Part of a small language model's weights: 14 layers, tied embeddings.
MLP neurons of a small language model. Each row is named by its layer, matrix (down: output weights) and neuron, and shows model dimensions 160-223. Each number is 50 + 15 x the weight over its row's rms, rounded and kept within 0 to 99.
A block is one neuron, or neurons of one layer that tend to fire together. After each block is what it responds to, as a language model described it from the Wikipedia text at the highest values.

L7.down141:58 40 36 48 34 28 47 63 68 49 58 55 63 34 41 46 29 42 21 23 18 62 45 56 40 44 37 45 58 34 67 57 47 45 49 70 58 51 57 46 67 36 56 40 63 32 60 48 55 48 50 63 62 56 55 03 66 22 60 44 55 36 69 47
L7.down145:49 66 53 57 48 48 38 66 23 50 53 64 44 50 61 64 58 37 62 37 20 42 27 39 43 56 33 52 24 84 69 57 44 29 65 68 55 34 35 38 28 47 55 73 47 39 59 51 61 67 58 42 49 65 63 38 55 42 43 58 35 58 37 49
L7.down235:56 56 45 47 46 68 77 31 36 33 44 66 46 56 39 60 53 41 31 59 37 32 30 62 44 45 25 59 52 59 32 65 49 38 61 37 62 46 66 56 57 50 54 18 48 39 55 32 61 46 58 57 46 27 67 46 53 46 69 48 68 37 99 33
L7.down333:74 53 33 44 68 61 46 40 36 48 42 35 50 45 43 61 12 78 47 41 65 50 69 41 59 85 51 63 53 63 29 21 43 25 70 37 71 43 50 64 60 51 45 25 72 67 57 29 67 56 36 45 42 34 62 25 37 55 61 93 65 58 45 35
L7.down619:52 32 37 33 48 49 34 54 39 56 23 44 86 45 54 80 34 73 39 38 69 44 41 61 62 28 29 31 55 68 65 65 59 35 33 51 35 43 65 55 22 66 26 64 51 41 47 37 47 66 41 38 37 58 52 60 51 38 47 60 40 40 13 67
L7.down883:71 43 44 43 49 63 68 48 45 61 48 75 47 51 48 79 53 64 54 60 50 31 69 66 62 94 46 59 44 43 30 70 38 49 30 38 45 42 59 74 75 48 60 51 66 76 52 52 84 30 36 57 44 32 27 18 52 52 45 62 57 32 40 47
L7.down903:58 31 29 60 27 56 65 75 60 36 55 48 66 44 16 65 38 48 34 47 26 34 75 68 65 71 50 63 41 47 37 41 52 61 54 57 43 52 29 57 54 30 67 57 67 54 64 54 43 49 56 39 67 63 38 48 42 37 64 40 58 58 25 99
L7.down991:61 36 60 46 65 39 46 78 49 41 52 54 81 44 41 58 61 77 69 58 53 53 47 43 43 59 46 44 71 26 77 56 46 51 57 78 58 36 29 13 71 52 15 71 69 50 65 50 40 42 58 37 55 39 63 36 24 55 52 34 49 57 41 45
L7.down1083:82 48 49 49 25 30 48 45 28 70 40 31 69 77 55 33 66 55 65 50 44 65 50 37 61 51 43 12 21 23 40 49 62 39 36 51 66 33 49 39 48 46 41 44 55 70 51 56 53 65 46 43 48 59 60 59 54 36 72 44 48 54 67 35
L7.down1150:48 70 41 40 59 26 60 54 74 64 30 72 51 60 42 37 41 36 59 50 38 51 46 75 52 41 50 58 48 46 66 49 60 69 56 52 64 35 32 63 33 33 50 33 64 57 62 52 63 64 65 52 48 36 33 22 62 41 20 63 59 48 66 06
L7.down1241:50 61 52 53 16 57 43 52 40 66 56 29 74 49 31 67 30 37 42 39 51 34 17 65 28 45 42 53 64 75 49 71 43 40 56 28 66 73 16 36 62 51 50 31 58 68 65 43 42 56 55 46 51 49 67 53 68 48 55 32 42 47 47 70
L7.down1322:53 94 60 44 43 16 49 48 54 45 45 27 28 42 33 78 65 50 52 50 30 29 43 29 48 71 57 70 68 63 10 33 52 49 73 28 75 42 51 45 30 65 51 59 50 73 73 59 53 54 52 34 52 48 68 42 47 58 43 48 50 47 44 59
L7.down1334:46 59 56 61 56 17 60 51 40 47 70 46 51 32 26 64 30 62 67 45 22 39 51 29 51 99 56 44 50 58 73 44 22 36 51 39 79 59 24 40 41 47 59 29 72 31 64 51 50 45 52 52 56 55 58 56 49 30 38 68 59 45 56 44
L7.down1609:26 33 49 44 44 36 59 43 57 38 36 32 43 68 58 57 55 53 59 26 37 48 48 75 62 41 27 34 29 47 61 37 54 56 64 35 61 50 65 61 58 57 53 72 78 81 39 52 62 56 29 48 30 39 50 47 70 40 46 63 44 57 60 60
L7.down1830:49 49 25 53 26 57 60 35 27 66 30 62 61 48 55 28 54 79 62 47 55 30 57 72 48 59 66 56 73 45 71 63 66 56 37 58 52 33 50 57 40 38 70 47 49 96 46 58 64 62 45 21 56 51 46 68 20 14 66 72 86 39 48 71
L7.down1896:41 40 73 42 50 64 51 88 37 84 34 43 60 50 69 81 34 49 59 32 55 33 45 68 51 26 71 30 36 88 41 14 62 40 40 48 77 47 42 50 31 65 77 43 40 39 37 61 49 60 67 83 67 37 62 46 51 32 31 49 48 44 51 37
Description: Role or membership nouns. The head noun after "was a" or "is an" that gives someone's role or group (member, singer, player, politician), plus "of" after "one".

L9.down349:49 75 55 68 86 56 48 55 23 52 50 48 48 46 40 51 28 51 40 75 58 86 68 48 31 46 48 50 54 54 31 29 67 37 47 49 68 40 49 46 63 63 66 66 42 52 39 56 48 34 68 27 55 68 45 61 69 24 34 47 33 50 50 62
Description: Word-initial letter fragments. First letter or short opening piece of a word split into subword tokens, usually capitalized, after a line break, hyphen, quote or parenthesis: N in Ningen, K in Banjo-Kazooie, L in Lyrically.

L5.down33:33 49 54 51 57 42 64 35 57 68 51 57 19 50 37 37 43 54 33 46 45 19 46 63 31 37 31 41 53 66 86 63 49 58 35 53 43 44 74 70 26 39 58 58 57 61 42 53 78 57 79 38 48 61 50 54 27 34 34 63 55 57 59 55
L5.down582:69 55 60 25 68 75 80 48 66 52 23 50 46 76 76 29 20 29 57 61 45 62 53 50 62 51 72 60 64 54 72 71 36 61 33 48 56 54 43 37 54 39 57 64 48 46 55 46 71 51 66 00 36 47 56 44 48 38 58 61 59 43 39 55
L5.down858:59 39 45 61 79 45 70 58 84 64 59 55 33 49 47 18 11 31 77 53 66 38 74 53 64 12 81 34 81 51 52 61 61 20 42 42 51 45 42 21 52 77 54 63 37 39 37 55 65 66 50 53 60 61 51 49 28 44 50 64 56 40 55 42
L5.down1266:65 65 79 27 42 46 41 35 51 49 56 73 36 69 31 44 46 53 51 21 56 25 51 81 49 26 61 61 74 66 32 62 63 65 46 42 41 48 58 32 33 56 57 56 50 34 65 54 65 63 63 36 73 50 76 62 30 42 32 27 46 52 53 61
Description: Word-initial capital after boundary. The first letter of a word right after a line break, heading marks, opening bracket or quote, as in Towns, Whipping Boy, (THA); also bare line breaks before new sections.

L5.down407:45 42 41 62 24 27 39 56 31 36 62 61 65 63 07 59 56 39 48 40 70 44 42 61 67 45 42 61 38 42 38 64 62 32 40 69 40 60 59 49 39 41 59 57 44 64 82 33 68 74 48 63 68 51 51 13 65 51 45 37 34 49 54 49
L5.down1763:63 28 32 65 65 31 42 43 23 30 62 66 28 58 82 55 60 63 35 46 23 24 40 37 73 36 56 38 37 67 57 75 42 55 41 58 64 38 62 51 47 40 48 04 55 39 45 56 54 24 41 53 39 55 58 39 31 46 78 77 31 54 60 63
L5.down1852:48 46 67 72 24 74 30 46 61 46 62 58 23 53 46 28 67 29 37 17 29 50 47 32 77 61 43 45 47 57 55 82 24 56 44 49 60 51 72 51 52 42 40 40 52 59 51 40 56 62 60 88 37 70 44 61 48 61 46 35 44 46 51 24
L5.down1895:36 50 81 79 35 57 67 67 40 46 41 57 31 58 41 32 73 61 45 58 28 47 52 38 68 62 41 51 18 70 63 51 39 67 60 56 36 37 67 75 59 05 39 45 41 82 60 40 34 73 58 66 27 45 53 53 53 52 60 65 32 61 53 55
Description: Partitive "of" after quantifiers. The word "of" after a number or quantity word that picks part of a group, as in one of the, some of, four of his. Weaker on quantifiers such as all, some, several.

L7.down2:65 56 61 68 58 57 61 59 83 64 60 60 53 77 56 43 70 59 31 53 56 34 48 37 43 51 40 53 72 59 34 56 35 45 60 52 70 52 41 53 35 60 33 45 52 35 29 66 69 61 28 78 25 61 54 29 63 37 23 65 61 50 25 49
L7.down168:48 24 41 31 43 59 48 59 38 30 69 90 67 59 35 40 59 58 35 67 44 85 40 71 19 43 45 68 80 61 52 75 45 55 29 45 43 56 64 41 38 48 59 57 43 44 43 51 53 58 75 52 59 60 50 58 57 55 31 64 59 58 48 37
L7.down373:44 65 57 34 71 29 57 42 58 37 49 50 63 32 66 38 37 42 44 54 51 64 65 61 53 51 51 70 45 57 33 66 57 56 54 58 81 65 58 50 40 48 68 37 42 25 59 74 70 56 30 55 55 50 44 28 43 61 71 62 57 55 72 46
L7.down600:67 36 42 70 42 38 74 74 47 57 51 78 73 35 29 30 49 51 52 52 49 33 48 72 45 39 37 55 59 44 44 66 40 65 27 43 53 48 57 53 46 52 61 68 46 39 22 57 60 40 45 11 39 73 45 39 45 45 26 75 48 63 45 66
L7.down694:71 32 65 45 39 52 89 37 70 41 45 61 22 57 42 65 60 59 45 33 73 53 57 44 33 33 61 47 64 22 47 56 60 43 21 45 85 61 44 48 56 33 23 73 39 24 50 44 51 67 55 50 74 67 65 61 25 04 40 31 63 56 50 32
L7.down744:70 66 81 51 57 65 60 61 58 40 22 61 64 62 52 44 31 63 68 42 42 61 51 45 35 48 64 43 56 59 55 62 54 70 57 62 65 52 60 27 53 20 49 46 52 61 29 51 81 41 57 43 44 53 45 45 33 35 46 78 48 53 61 56
L7.down761:12 64 61 42 84 53 91 50 63 42 30 48 71 38 55 44 35 54 71 56 56 50 52 58 44 34 55 53 60 53 50 48 53 73 49 51 60 53 81 44 63 14 59 53 41 52 43 53 58 39 60 44 51 53 25 37 44 46 52 63 53 47 59 40
L7.down874:68 70 48 46 52 32 44 44 76 61 26 65 89 51 62 44 10 67 56 78 84 39 44 72 55 44 70 29 12 50 42 13 60 36 18 56 78 64 53 58 27 47 40 50 69 30 76 44 57 34 68 51 44 37 46 72 38 26 75 47 31 44 37 80
L7.down939:21 22 46 44 75 50 39 26 72 32 29 43 34 38 58 36 44 77 47 84 79 78 72 39 54 27 42 46 71 75 41 53 60 42 52 59 73 54 63 40 52 44 67 61 51 53 55 45 59 40 37 55 31 55 35 64 38 28 63 46 66 35 61 47
L7.down946:77 35 46 32 37 35 78 32 56 74 27 80 84 51 40 36 39 69 58 59 52 47 56 80 36 22 52 44 49 46 66 74 56 40 75 27 73 40 63 31 65 26 34 54 56 51 36 48 59 46 47 15 45 56 91 33 48 57 47 62 50 51 40 68
L7.down1063:34 70 51 29 69 72 74 43 70 53 48 49 38 53 39 36 37 40 71 76 65 46 42 69 52 25 68 64 60 68 36 56 32 65 35 57 53 85 44 41 50 41 54 45 22 43 64 61 40 36 40 47 49 51 43 28 58 33 71 35 58 49 70 49
L7.down1415:41 45 40 24 41 44 74 29 81 41 48 73 60 57 68 34 30 51 43 74 71 50 67 52 13 49 44 63 62 49 54 59 56 72 48 37 72 80 44 50 48 55 53 44 34 49 45 56 64 46 53 27 46 51 40 46 36 27 54 74 72 66 55 61
L7.down1545:47 56 24 31 53 42 68 32 47 56 51 36 70 43 64 20 37 39 56 82 66 66 67 47 76 50 54 62 53 49 54 25 54 35 36 52 54 70 58 25 43 76 64 22 49 49 58 50 61 62 51 32 44 43 42 70 56 27 77 79 58 51 67 57
L7.down1744:31 63 78 36 67 32 55 57 20 89 44 50 78 22 41 35 76 36 55 27 41 34 70 61 54 33 54 82 47 63 62 66 75 75 38 68 44 52 72 22 50 38 41 36 45 45 65 58 57 83 28 52 46 54 35 27 71 63 43 47 69 28 97 38
L7.down1783:58 54 45 44 38 20 25 56 79 50 49 35 38 56 74 59 54 66 89 60 30 38 65 51 28 39 61 47 61 50 34 61 60 59 67 68 29 53 57 70 46 74 56 51 10 55 67 55 61 51 69 70 56 59 40 31 50 25 49 43 72 55 44 36
L7.down1839:49 46 54 58 47 39 77 47 60 37 62 35 72 46 33 55 66 25 56 61 51 51 72 31 54 54 61 53 75 44 47 69 51 71 60 71 62 54 26 56 36 64 36 72 35 36 37 51 67 64 64 42 42 58 66 25 43 30 24 48 32 46 59 54
Description: Word-initial capital letters. First-letter pieces, mostly capitals, split off at the start of a word after a line break, quote, bracket or hyphen, as in T of Theron, G of Goran, D of Disadvantages.

L9.down1262:88 53 36 49 36 58 40 44 64 31 54 68 64 32 20 45 62 19 57 76 52 69 43 50 35 57 54 41 44 49 40 66 44 47 51 93 25 44 40 60 66 60 29 60 63 30 37 16 54 48 59 52 46 48 59 62 78 26 14 45 58 71 75 34
Description: Category noun after article. Head nouns naming what something is in a descriptive "X is a/an ___" or "X, a ___" phrase, like company, band, station, pathologist.